MLP neurons of a small language model. Each row is named by its layer, matrix (up: input weights; down: output weights) and neuron, and shows model dimensions 64-191. Each number is 128 + 32 x the weight over its row's rms, rounded and kept within 0 to 255.
After each neuron's rows, "fires on" lists the tokens most often at its 100 highest values on Wikipedia text that the model never trained on; "fires in" lists the words (lower case) most often at its 100 highest values on Wikipedia text that the model never trained on.

L2.up1641 [125 185 100  81  90 128 105 176  89 180 104  68 148 124 162 119 140  86 180 163 137 122 160 177 111 164 119 142  45 154  87 134 115 126 189  93 207 121 136 174  97 108  92 101 102 120 150 179 165 134 126 124 139 159 146 100 140 151 103 119 128 145  71  76 120  87 141  93 120 168 156 153 150  99 119  99 127  96 159 103 192 106 109 126 171 109 118 121 144  82 121 184 148  94 156 152  73 129  96 155 119 108  49 140 119 148 123  85 118 127  56 162 126 124 118 148 125 142 167 173 135 141 135 125 158  70 126 181]
L2.down1641 [189 163 139 143 180 125 206 123 123 124 148 171 137 104  67  75 123 156 123 112 123 141 154 107 158 167  77 162 127 164 125 154 122 147 121 148 208 112 117  95 152 152 127 216 157 120 156 134 119 116 158 124 113 152 104 122 143 146 124  80 146 165 113 116 145 144 136 195  84 103 142 101 148  32 127 141  76 120 167  77  84 131 181  97  73 147 109 117  66  96 136  54 160  94  82  68  56 146 119 169 144 124 116  96 127 151 111 191 187 137 148 122 157  86 175 124 123 123  86 104 148 141 138  94 118 120 113 131]
fires on: " of", " case", " player", " former", " band"
fires in: "of", "case", "player", "former", "band"

L2.up1607 [153  96 114 167 148 151 124 129  95 137 128 112 128 116 115 161 125 127 157 179 106 170 172 163 129  93 121 127 133 164 147 174 121 139  99 142 140 106 106 114 110 124 131 147 132 174 123 115 140 145 120 118  82 148  83 169 114  85 109 103 145 125 214  80 119 121 133 158 174 149 140 184 120 105 115 195 137 152 136 143 160 130 117 195 156 101 157  98 103 157 136  38  68 172 102 152 134 145  87  67 128 135  83  94 134 172 175  96 107  96  71 137 114 116 151  88 110 160  98 165 121  88 127  68 110  69  96  87]
L2.down1607 [237 168 143 103 158 126  97 129 136 101 152 110 132 157 116 135 139 131 144 111 159 105 167 119 127 155 124  85 187 186 138 100 108 111  98  81 142  70 130 115 173 130 178 179 149 171 153  82 128 134  92 124 143 120 121  86 166 139 114 167 162 104 184 132 110 130  96  98 133 127  98 155 120 144  84 123 129 148 115 142 157 184 152 167 139 111 136 103 163 102 144  97 131 118 125 153  92 114 177  78 126  65 107 143 198 107  99  96 150  93 153 145 118 139 114  73  79 137  71 138 140 115 152 139 143 107 153  87]
fires on: " Can", "t", " to", "To", " would"
fires in: "candi", "to", "t", "can", "would"

L2.up703 [159 135 132 127 177 141 130 155 147 136 195  78 157 103 133 164  66 132 107 119 124 149 197 171  90 165 116 192 135 124 119 199 160  96  95  86 152 106 136 193 120 123  97 107  98 103  89 115 162 146  67 151 148 195 166 134 152 121 140 120  87  86 137  65 101  78 141 138 147 113 218 149 110 152 136 133 116 110 121 213 151 152  81 103 138 177 156  68 112 124 141 142 178 178 120 106  92 110  97 123 123 166 138 148 104 152 114 127 165 119 135  91 136 124 148  74 128 126 132 146 174  91 169 165 169 153 144 110]
L2.down703 [122 156  71 108 129 136 164 122 206 130 138 172 154 134 112 140 138 140 143 118 115 151 134  92 180 184 127 179 122 104  61  96 116 114 187 134 183  84 123 125 108 116 102 129 117 118 161 121 135  94 152 138 172 120 131  77  83 136  94 155 138 154 138  60 160 129 127 154 136  82 146 123  67 148 181 133 123 157 162 102  45  74 150  74 166 123 153 151 153 136 145 133 160 116 126 114 152 182  81  97 165 119 105  88 136 130  91 146 158  84  95 188 197 132  82 105 113 147 144 114  76  69 128 104 112  90 145 118]
fires on: " of", " after", " react"
fires in: "of", "after", "reacts"

L6.up1006 [ 76 103 150 135 130 109 125 124  79 206 145 108 111 159 115 159 138 147 132 106 148 131  93 125 125 123 132 130 110 108  47 115 155 111 172 119  85 189 124 149 100  97  91 160 182 126 149 114 106 138 119 157  33 145 183 146  87 155 153  97 138 102 136 106 112  65 163 188 151 155 160 116  60 102 142 159 153  85 103 168 114 142 154 104 110 131 101 136 118 163  71 148 115 134 160 136 154 137 130 179 112 158 128  98 138 102 101 142 115 168 114 116  83  74 138 212 175 105 151 109  97 102 100 158 105  93 162 100]
L6.down1006 [132 167 161  84 146  90 131  99 119 115  98 135  82 150 119 159 107 136 156 124 102 131 164 118 151 168  96  79 150 127 172  97 109 154 198 119 138 144 110 185 137 147 164 133 105 113 100 105 150  66 180 125 106 150 129  98 104  62 108 200 118 182 144 136 125 166 153 108 148 153 198 141  95  80 148 105 132 151 135 128  80 141 124 163 182 147 142 169 168 162 148 151 106 144 127 165 206  83 176 123 148 130 128 173 157 128 101 146 108 113 107 113  78 113 154 172 120 183  96 178 110  85 131  71 146 139 172 120]
fires on: " of", " for", " over", " took"
fires in: "of", "for", "took", "over", "back", "take"

L2.up1180 [156  93 124 134 131 101 174 181  77 142  84 134  66 160  92 143 114  63 161 136 136  88 135 161 128 154  84  99 192 118 128 132 130 165 109  97 138 159 116  98 177  77 153 145 147 120 112  33 168 122 130 115 125 117 121 177 112  82 137  83 142 129 162 137 123 120  97 121 131 168  88 118 128 129 134 118 129 158 148 115 148 141 170 162 105 112 126 119  95  80  82 109  72 161 137 149 159 141 120 142 218 147 150 109 128 120 114  68  98  73 101 147 130 180 159 128 149 154 151 114  64 166  81 105 149  91 100  99]
L2.down1180 [118 173  24 147 109 144 175 110 118 156 105 155 167 135 136 101 136 114  92 130 109 116 135 155  65  87  78 147 131 130 161 156  86 144 114  99 136 130  74 151 154 144 162 143  82  89 144 135 153  69 154 152 110 114 124 148 116 146 169  89 137 111 129  90 142 143 123 132 191 153 179 135 112 120 146 128 133 104 172 138  45 147 160 124 152 106 148  62 179 117  41 113  92  94  91 131 121 140 115 169 146 195 145 109 156  59 158 116 137 133 135 143 114  96 163 107 127 140 142  61 116 162  99 116 186 170 152 141]
fires on: " in", "in", " In", "s"
fires in: "in"

L4.up592 [123 126 137  84 172  85 182 114 108 150 185 146  93 122 159 104 144 137 191 111 127 131 133 198 122 118 123 109 101 115 128 133 115 154 133 178 132 132 168 178 113 153 108 157 109 152 102 116  55 103 127 138 132  97  89  57  64  53 137  93 100  99 115  55 162 154  90 106 116 108 110  85 124 129 117 139 136 117 187 145 148  57 181 153 160 108  99 147 156 112  68 169 120 158 117  98  91  99 144 106 136 135 145 180 162 180  44 150 148 169  49 157  74  92  96 106 171 139 124 121 154 145 154 114 144 169 143  80]
L4.down592 [ 98 112 182 140 115 140  71 123 135 108 108 207 112 217  81 150 140 105 144  93 150  67 142 108 159 180 135 157 136 117  86 189 139  96 188 138 145  81  86  99  87 100  90 136 170 125 132 124  58 114  97 168 144 128  97  94 148 163 108 184 133 113 144 134  78 144 122 152 128 137 143 122  94 146 123 114 113 138  94 150  97 146 118  93 106 132 127 175 104 120  62 130 128 152 124 109  75 118 172 143 103 195  95  85 125 171  94 155 117  64 131 117 149 101 157 148 170 153 145  56 162 131 132 182 142 112 140 134]
fires on: " and", "ing", " than", " of", " both", " over"
fires in: "and", "than", "of", "both", "over", "rather"

L2.up1662 [ 88 117 166 147  91 129  89  89 150 116 140 144 120 135 114 144 137 100 143 140 167 156 109 134 101 125 122 136 163 117 101 180 121 177 117 159 142 139  93 193  97 139 176 115  81 115 192 154 171 126 130 132 147 108 109 160 104 121  79  92 145  96 149 143 100 182  63 147 141 133 125 191  83 190 155  90 143 215 146 129 115  95 134 162 113 105  98 185 139 138 119 113 130  64 107 139 116 114 164 136 129 125  98 151 102 136 113 150  82  89 144 167 132 140 135 111 133 110 128 139 133 115 104  99 189 182 134 128]
L2.down1662 [126  79 127 128 115 109 134  77 157 183 106 169 127 148 137 133 173 108 159 158  84 144 137 120 138 154 145 142 192 121 147 102  77 171 186 112 137 125 152 164  67 141 106 119 153  40 156  96 119  16 134 131 148 100 138  88 137 119  99 146 138 138 145 142 140 212  75  92 131 155 209  67 137 194 132  71 102 123 117 165 121 117 116 129  72  91 149 164 168 173 175 183  73 174 107 115 172 211 156 112 133 132 104 140 120 102 104 108 121 146 107  98 172  76 138 133 114  83 132 116 126 108 123 162 104 149 169 137]
fires on: " more", " other", " further", "in"
fires in: "more", "other", "later", "further"

L2.up822 [136 146 135 108 184  86 132 142  72 152 142 104 135 103 156 188 182 159 158 101  96 175 126 153 102 175 107 148 174 174 107 189 129 159 103  84 173 123 224 148  99  99  77 144 127 102 101  84 193  89 151 118 136 221  84 104 113 123 144 101 148 125 100  87 169 120 142 119 124 138 155 150  87 116 171 185 127 133 149 133 150 113 162 155 138 108 144 138 139 133 101  88  95 109 119 134 110  65 122 161 158  87 138 105 129  56 154  74 185 154 150  98 128 194 103 125  65  97 120 143 135 126 175  73 116 129 147 125]
L2.down822 [103 127 101 105 140 165 153 103  75 152 147  96 158 140 161 122 111 126 132 106  81 172 147 122 111 119 156 166 167 154 121 184 139  92  75  72 146 122 114  87 106 120 146 169 130 143 144 103 110 109  99   4 109 184 116 132 151 171 141 120 181  77  44  81 116 114 165 127 144 133 130 115 127 109 106 184 152  94 106 128  74 137 133 103 100 114 148 142 171 191 121  88 145 124 103 148  42  82 200 178 152 121  69 113 147 140 133 120 194 127 136 139 182 111 126 162 119  92 129 122 120  53 117 118 158  88 148 154]
fires on: " for", " of", " children", " women", " Crew", "ed"
fires in: "for", "of", "children", "women"

L2.up1637 [ 88 164 134 107 125 145 121 124 106 182  57 193 107  99 157 159 113 175 128 120 114 146 129 101 105 143 137 145 136 142 184 194 109 116 169 122 138  92 164 154 133 124  70 117 109 155 145 103 171  90 122 138 155  84 129 161 151 173 128 107 108 123 157 128 101 167 161 110 141 219 128 151 124 184  63  81 151 130 161 214 128 135 162 133  91 182 152 115 142 114 101 111 107 126 150 106 129 146 115 198 164 138 116  75 109  97 124  95  51 102 105  45 156 121  68 108  95  71 146 132 165 177 145 151 137 146 106 112]
L2.down1637 [117  97 113 118 133 110  62  97 110 141 117 130 192 127 114  58 166 104 128 104 134 128  84 120 111  89 105 183 137 142 135 184 210 143 130 142 163  17 116 159 155 147 197 138 134 190 134  81 176 197 142 116 137 138 121 148 108  78 127  96 216 134 110 111 106 156 103 141 145 182 139 162 143 166  91 161 114 150 174 181 170 139 167  92 143 130 138  73 173 123 157 150 108 113 137 122  97 116 132 176 128 129 121 120  65  98 141  97 145 144 151 151  84 106 110 150 188 133 135 114 114 120 155 132 125  81  90 112]
fires on: " in", " of", " to", " variety", "le", " role"
fires in: "in", "of", "to", "variety", "role", "cochlear"

L2.up756 [ 64 163 160 139 116 124 118 188 113 121 130  74 171 142 211 121 146 152  93 152  99 174 145 101 152 111 136 133  72 136  67 127 137 128  84 180 106  54 129 175 116  93  95 100  74 116 109 212 123  92 109 110 104 129 148 159 159  90 170 101 144 146 170 114  76 171 156 116 134 156 125 103 114  86 135 110 148  55 169 139 168 152  87  99 109 118 110  75  63 151 151  97 112  90 101 164  66 166 100 120 137 114 139 112 132 158 146 171  90 150 134 109  87 161 165 150 120 127 140 150 133 158 165 170 130 112 114 177]
L2.down756 [ 88 176 113 177  73 136 105 114 112 128 134  76 143 112  97  95 131 162 119 112  68 155 160 134 102 103 160 128 107 157 120 111 172 159 126 155 125  85 123 109 166  85  94 108 123 134 128 151  78 106 130 152  92 135 125 127 169 182 144  97  82 114 196 166 108 123 165  83 125  69 171  86 124  83  90  91 125 103 167 184  74 172  99 140 129  59 154  98  84 140 192 109 116 113 168 156  81 132 153 147 182 132 141 161  69 114 113 132 147 154 121  85 106 109 125 126 106 109 170  72 182 121 125 106 109 113 154 182]
fires on: " an", "a", " is", "es", "An"
fires in: "an", "a", "is"

L6.up343 [ 95 106 111 141 104 117 118 103 141 171 122 142 162 139  94 129 104  82 127 164 152 145 177 179 122 141 146 143 151 113 143 135 192 158  54  90 114 158 145  92 148 117 144  42 128 128  88  86 114  56 104 104 128 142  97 110 149 129  81  87 101 148 199 137 175 143  93 100  98 166 131 111 148  96 147 108 124 179  93 137 152 186  87 132 105  66 146 101  94 114 123  81 147 138 114 120 170 119 120 141 172 126 145 124 121 127  64 139  84 194  94 138 136 152 134 140 142 125  86 135 186 112 209 122 124 134 155 179]
L6.down343 [122 144 104 147 136 186  87  91 106 116 105 124  76 122 139  71 127 119 150 114 128 143 158 141 185 109 197  85 127 180 126 181  98 168 147 180 106 104 102 193 109 136 116 131 119 125 168 166 119 136 144 153 101 170 137 140 112 137 134 164 103  89 133  93 177 140 153 121 164  72  92 181 147 139  84 197 151 145 116 164 139 129 152 129 112 165 117  65 119 126 145 100 145 144 148 130 138 107 115 141 108 207 136 163 108 131  90  90 178 133 153  87 137 100 106 131 102 182 136 120  96 117 129 188 125 171 120 111]
fires on: " as", " the", "e", " by", " made", " an"
fires in: "as", "the", "by", "made", "an"

L2.up22 [142 133 137 205 132 135 186 152 115 125 147 110 130 129  96 163 160 167 139 161 161  80 182 127 154 126 154 159 165 161 159 119 124 122 145 110 122 153  94 155 121  72 141 146 208 134 123  78 155 123 123 176  59 133 159  93 127 117 129 100 123  79 153  90  90 135 128  86 147 135 108 184 148 113 138 107 154 170 158  76 152 106 125 146 103 107 214 184  90 152 127  90  88 163 173 141 122 126 115 153 117  81 162  94 217 122 207 114  82 125 100 167 138  81 125  96  96 140 151 148  87 156 101  84 134 127 111 137]
L2.down22 [137 118 146 117 142 153  83 160 151 108 128 110  55 123  95 132 103 108 120 134 114 117 110 137 145 154  74  95 120 171 166 165 168 104 128  83  75  89 181 124 182 149 164 151 179  58  85 102  95 151 202 145 178  97 103 131 127 169 161 145 143 131 123  99 134 153 142  87 137 158 114 142 144 114  79 130 130 135 120 110 111 143 168 135 227 145 139 137 138 128 120 126 145 132 110 205 120  66 127 112  94 106 119 159 166 135 184 130  74 162 168 146 133 123 129 112 125 134  68 114 154  92 181  98 116 119 150 143]
fires on: " to", " would", " that", " if", " will", " by"
fires in: "to", "would", "that", "if", "will"

L4.up1891 [ 66  89 151  62 102 118 151 102 156 124 132 141  97 154 134  90 107 124 187 160 138 148 122 100 103 126 101 128 208 148  68  93  97 145 136 172 202 137 101 112 105 136 176  94 152 124 177 200 132 119 128 138 107 134 126 177 137  78 154 156 128  69 128 106 174 123  79 124 142  96 165  86 136 136 176 114 104 148 182 128 125 154  83 189  91  58  89 225 117 168 123 147  90 141 187 131 140  99  92 111 137 207  87 157 109 105 141 135  69 113 160 180 170 130 152 117 128 112  80 171 118 109 147  93  93 162 161  88]
L4.down1891 [111  35 182 115 146  92 101 131 106 140  47 123 120 149 101  89 124 146 158 191 138 167 161 123  96 165 149 113 144 146 153 119 123 134 152 169 187 178 106 149 126 135 111 103 152 145 138 182  73 151 127  57 124 134 151 142 167 125 136 133 154 122 114 144 103 192  89 121 110  93 104 122 125 150 187 110 133 109 186 134 119 109 149 224  89  84 118 146 168 141 186 168 139 136  72 104 129 116 147 187 137 108 132 164 150 187  93 129  95 160 135  64 124  90  96  99 117  66 111 119 139  90 141 117  51 157 112 125]
fires on: " more", " new", " very", " it", " It", "Other"
fires in: "more", "new", "it", "other", "very"

L2.up1168 [104  70  95 107 141 157 154 202  98 133 180 163 154  99  83  93 126 160 108 108 101 138 194  87  99 121 147 185  92 116 136 150 133 171 137  77 137 164 139 117  86 110 131 177 185 140 133 130 114 114 156 152 176  69 162 145 132  84 105 121 176 139  83 154 106  86 104 179  97 125 111 146 136 170 147 111 126 115 164 154  96 130 118  80 181 152 144  68  95  98 137 116 111 130 154 142  46  66 115 133 110 134 120  94 135  97 104 131 169 136  99 108 115 140  98 145 134  97 129 181 127 147 103 137 164 168 111 166]
L2.down1168 [ 92  93  85  71 146 122 168 134 127 158 119 101 130 148  69 117  82 164 149 123 129 101 127  56  96 102 200 161 165 134 134 115 220 152 163 118 108 163 130 183 132 113 101 154 151 137 126 129  78 157 105 114 154 127  92 101  78  40 175 134 124 148 124 121  73 172 137  81 112 165  78 116 123 154 158 130 128 132 158 154  79 139 174  63  97 126 167 122 185 104 104  98 159 161 130 106 103 140  88 160 118 192  64 134 155 119 126 112 188 110 138 129 168 167 174 122 167 176 175 175 139  98 108 123 172  88 111  91]
fires on: " of"
fires in: "of"

L6.up1759 [ 84 127 111 135 124 113 161 124 144 174 150 145 119 127 108 127  99 100 107  62 137 125  64 120  77 148 110 173 124 178 109 135 134 238 109 126 138 162  85 159 172 106  77 160 111 168 186  94 166 162  81 137 131 119 139 118 124 137 124 154  66  86 147 130 137 157 190 109 152 147  75 110 100  44  89 100  96 149 187 141 131 141 155 157  84 162 117 168  81 141 178  94 153 138  83 103 110 130 138 125 121  71 135 133 139 145 145 102  88 134 179 101 126 109 147 159 159  87 149 172  93 163 138 140  85 150 150 142]
L6.down1759 [ 76 136  54 155 171 126 146  93  92 114 117 138 109 113 104  94 133 198  82 117 157 114 120  64 155 122 155 146 120 160 146 105 123 137 111 138  83 143  93 120 141 201 131 200 110 126 163 101  85 131 118 133 132 114  86 145 107 116 138 168 122 164 108 168 184  99 109 128 114 140  91 112  93 181 118 116 125 152 185 196  98 129 149  86 141 149 137 112  99 128 129 111 150 140 191  96 100  95 129  27  92 121 112 154 147  82 180  96 122 138 165  43 192 167 125 129 122 168 166 143  86 139 103 118 149 144 183 137]
fires on: " also", " including", " as", " even"
fires in: "also", "including", "as", "even"

L6.up1919 [108 165 155 130 121 120 115  97 149 133 148 143 150 111 161 146 140 133  94 142 106  95 127 161 144 138 182 140 155 109  60  81 130 125  67 105 155  59 125 145 108 165 130  79 141  91 139 176 133 128 165 151 133 129  89 137  28 146 126 144  91 128 128 151 139 131 128 107 119 105 124 103 130 139  64 160 122 105 154  72 172 106  91 101 119 124  88 138  99 160 122  89  85 158 109 158 102 166 105 117  70 124 123 160 163  95 175 105 106 112 117 124 211 100 148 187 142 133 142  91 133 150  83 119 144  88  98 181]
L6.down1919 [151 151 127 151 105 124 133 108 164 121 124 109 167 163 184 157 122 133 139 122  99 113 159 137  72  48 147 131 103 103  97  56 134 123  99 134 148 116  96 162  57  90 145  82 155  93 213 106 113 166  88 148 156 155 111 170  71 132 146 102 109 164 117 139 128 157 145  81 130 132 164 107  96 160 169 149 184  70 196 120 168 150 166 132  76 142 151 161  78 139 102  90 132  69 112 164 112 102  99 125  91 100 164 134 120 141 152 160 112 140 149 117 149 154 125 157 152 142 158 127 139 117 123 119 169 113  93 160]
fires on: " being", " be", " is", "ly", " was", " more"
fires in: "being", "be", "is", "was", "more", "m"

L4.up1228 [100 199 173 101 124 153 126 143 179 101 115 100 155 129  96 123  91 157  93 109 106 142 182 121 180 107 153 113 127  89  64 128 140 123 144 106 121 154 114 152 133 190 135  87 129 111 171 176 165 137  84 148 159  99 104 124  55 127 134 121 109 139 140 133  56 125 143  86 164 109 102 104 176 127 129 177 124 139 142  96 157  95  97 158 122 108 142 104  94 160 140 149 139  87 154 216 101 136 101 101 166 166 115 150 142 138 167 167 141  91 167 107 194 116 142 236 101  84 190 155  77 176  93 134 154 102  97 106]
L4.down1228 [111 133 162 107  84 126 128  75 141 148 106 147 145 134 134 187 115 120 122  95 133 116 120 107  73  81 165 103 103  63  75  40  92 141 143  89 106 140  85 132 124 109 168 117 150 112 181 114 126 169  75 100 135 132 138 179 116 108 148 135 138 127  97  84  85 138 151 157 118 116 126 130  77 148 142 117 135 114 125 116 174 135 167 139 139 113 149 173 109 167  86 141 119 111  98 170 165 126 134  95 114  64 123 145 171 146 137 165 103 173 202 116 113 112 164 173 166  97 112  97 136 115 143 106 179 161 125 175]
fires on: " is", " being", " be", " was", "m", "s"
fires in: "is", "being", "be", "was", "m", "s"

L6.up1412 [128  99 117 113 141 103 140 210  63 148 165 110  84 166  74  92 155 146  81 140 144  98 155 140 147 188 130  72  47 141 113 105 113 140 165  55 111 181 125 156 128 117 120 141 164  76 126 147 171 150  95 181 115 128 157 106 151  87 116  67 156 176 152 143  66 106 123  70 201 129 121 147 175 117  39  77 142 146  86 152 151 190 153 160 108 100 169 138 174 107 142 111 179 162 117 111 168 171 128 106  80  95 169 124 141 149 159 138 141  72 166 123 114 104  95 104 130  94 151 161  99 103 155 130  92 125 137 115]
L6.down1412 [ 74 134 154 176 148  42 143 150 100  80 169 121 102 135  80 106 147 127 110 117 150 128 220 155 133 152 154 117 117 137 173 126 127 186 118  92 112 160  67 164 132  99 134  91 133  99 104  72 151 149 107  89 116 110 140 110 178 121  97  96 136 119  89 126 120  98 129 121 161 129  79 164 182 154 108 158 136 146 108 146 180 159 114 101 149  94 130 143  38 135 101 145 130 116 144 109 171  96 159 101  82  87 149 170 181 163  78 212  53  54 118 102 132 157 114 147  86 146 128 124  99 141 141 120 123 103 120 125]
fires on: " during", " before", " by", " under", " after", " below"
fires in: "during", "before", "by", "under", "after", "below"

L2.up1108 [ 85 140 150 123  74 162  87 127  85 113 120  66 147 150 148 162 177  77 134 122 118 141 101 160 151  99 161 161 110 167 141  93 133 177 182  73  72 110  89 112 126 141 126  84 119 155 170 108 156 153 150 120 176 144 131 157 134 146 165 126 148 160 159 123 141  91 144 127 105  99 135  98 107 148 145 115 131 119 141  47 129  79 127 141 125  91 143  84 146 114 115 144  89 122 171  83 155 111 107 113 130  82 146 175 157 109 196  98 126 117 121 163  94 176 131 158 151 162 123 131 102  91  91  84 131 100  97 114]
L2.down1108 [133 193  92 128 120 144 144 104 164 154  99 144 101 188 167 164 164 102 140  81  99 117 133 101  67  39 151 156 118 134  91 117 110 196 157 113  84  86  96  85 155  73 114 108 171 150 162  76 113 183  80 118 160 144 122 136  67 133 117 110 150 187 126 117 132 167 169 125 107 155 156 121 108 134 113 139 126  67 174 142 161 127 171 112 118 112 178 144  67 192  99  63 154 168  67 162 151 119 122  78  82  89 134 156 125  99 147 121 121 154 159 144 144 136 117 161  86 149 117 120 126 155 129 118 139  93 104 123]
fires on: " been", " Is", " considered", " be", " not", " is"
fires in: "been", "is", "considered", "be", "not"

L2.up1380 [114 155 175 216 155 144 117 143  39 114 195 129 117 135 143 107 145  82 159 145 108 136 144 149 136 111 113 158  82 111 127 102 176 127 111 186 144 188 133  83 125 166 169 117  47  90 175 143 169  93  44 153 139  97 159 105  84  99  85 157 101 184 156 145 100  55 174 156 150 168 140 128 125  97 128  35 115 122 155 155  86 127 140 156 163 147 114 105 117  83 117 107  95 134 161  80  50 132 140 171 129 121  86 135 106 109 144 144 108  86 102 117 143 137 100 117 126 178 134  97 120 147 109 197 108 173 142 124]
L2.down1380 [ 75 178 117 179 144 100  89 164 106 115 143 165 136 170  98 116 128 105  95 158 169 140 143 145 164 151 150 120 143 144  94 117 111 132 137 160  87 169 171 123  85  94 113 130 147 135 161 114 124 123  59 152 156  98 191 202 172  83 105 159 102 183  84 148 147 161 173  80 139  82 170 112 141 117 129 114 116 152 104  99 174  92 159 113 138 124 132 125 140 139 157 106 160  79 109 157 134 161 108 114 131  86  39 136 112 103 179 194 187 106 123 120 106 119 162 156 171 149 176 167 119  95 150 171  75 184 132 147]
fires on: " is", " with", " by", " on", " was", "s"
fires in: "is", "with", "by", "on", "was"

L6.up972 [176 176  65 111  88  93 154  99 122 102 153 149 155 143 157  97 151 113 171  81 103  98 138 173 160 152 140 137 127 150 184  87 129  80 144 110 182  77 121 112  59  99 136 102 112 149 107 122  73  71 140 109  99 204  92 133 134 167 140 108 167 161 137 118 154 112 119 153 174  92 134 142 102 160 149 138 117 136  84  85 180 117 126 134 191 106 130 117 139 103  99 134 114 148 102  56  80 164 125 145 104  85 106 135 138 130  57 177 123 135 106 105 184 166 114 115 145  86 117 141 117 130 146 136 119  82 138 120]
L6.down972 [160 157 137 170 155 135  88 154 122 113 164 116  98 132 195  69 125 191 111 104 137 181 138  75 193 160 140 114  78 179 141  60 110  90 171 138 117 134 134 180  70 146 120 198 158  74  59  89 139 100 130 147 107 163  99 182 139 122 137 160 128 158  55  87 116 136  99 114 146 119  94 154  97 128 149 127 108 128 126 151 138 139 118  93 171 133 115 141 105 116 114 165 207 146 117 162 120 119 133  74  78 125 146 102 150 137 138 130 197 133 205 118 101  94 140  98 127 172 124 166 107 128 151 137 194 122  86 126]
fires on: " of", " for", " before", " the", " its", " by"
fires in: "of", "for", "before", "the", "its", "by"

L6.up864 [ 91 146 173 132 100  98 127 161 107 139 142 103 144 188  92 175 119  83  87 143 146 116  90 127  90 121 230 159  83 110  85  52 116 124  81  81 138 100  77  86 148  93  64 149 132 143 107 171 121 148 154 140  78 162 127 210 182 122 150  88 121 101 144 112 118 105 158  76 129  88 123  76 144 147 203 121 144 131 154 224  53 125 105 147 145  81 137 128  77 135 184 113 160 143 118 150  75 161 105 139 180 133 113 150 109  94 135 125  88 134 145 121 125 146 100 134 127  78 181 125 141 142 190  87 125 129 104 173]
L6.down864 [128 124 133 141  68 142  90 113 139 152 115  90 106 211 164 126 130 137  91 159 137 129 169 148 135 109 217 122 126 147  71  99 112 122 126 111 118 175 146 141 194 129 128 149 112 157 112 164 138 116 163 150 116 175 108 163 142 115 126 122 102 142 131 126 131 132 136 125 161 120 133  65 111 139 181 149 105 159 139 208 134 153 116 120 108 107 145 104 100  99 137 113  98 144 126 166 111 128  66 117 133 130 174 161  96 110 140 126 124 171 109 133 116  71  75 160  55 141 140  93 143  75 173  98 114 160 105 175]
fires on: " an"
fires in: "an"

L6.up112 [128 180 146  97 142  47 148  87 113  87 118 133 176 183 125 116 109 116 130 132  91 119 105 152 104 116 122 147 113 186 164 165 117 144  96 136 110  94 110 124 123 121 128  63 155 155 148 150 153 160 185 126  86 100 136 146 137 152 189 142 131  83 116 109 144  71 129 127 139 123 147 135 141 121 118 156 149 152 142  81 166  89  60  94 134  84 139 151 122 148 107 137 154 106 113  97  68 195 200  66 119 174 131 129 130 123 147 169 133  93 128 136 150  95 185 123 138 213 186 104 160 129 203  81 129  71 188 115]
L6.down112 [142 144  94  80  98 155 132 131 126 121 117 119 223 177 164  75  84 129  99 133 129 101 130 140 157 140 167 112 121 107 101 108  89 196 114 138 149 161 105 206 136 155 142  99  60 150 142 143 188 130 116 109 141 135 109 111  98 117 140 130 127 135 118  77  83 106  61  97 169 150 106 116 107 144 149 161 144  95 138 144 106 159 138  73  75 141  79 155 103 117 137  84 157 122 108 190  75 128 153 118 197 116 110 114 124 137 120 156 150  98 164  70 102 101 169 131 146 148 143  47 177 101 154 106 115  32  86 116]
fires on: " with", " its", " to", " of", " for"
fires in: "with", "its", "to", "of", "for"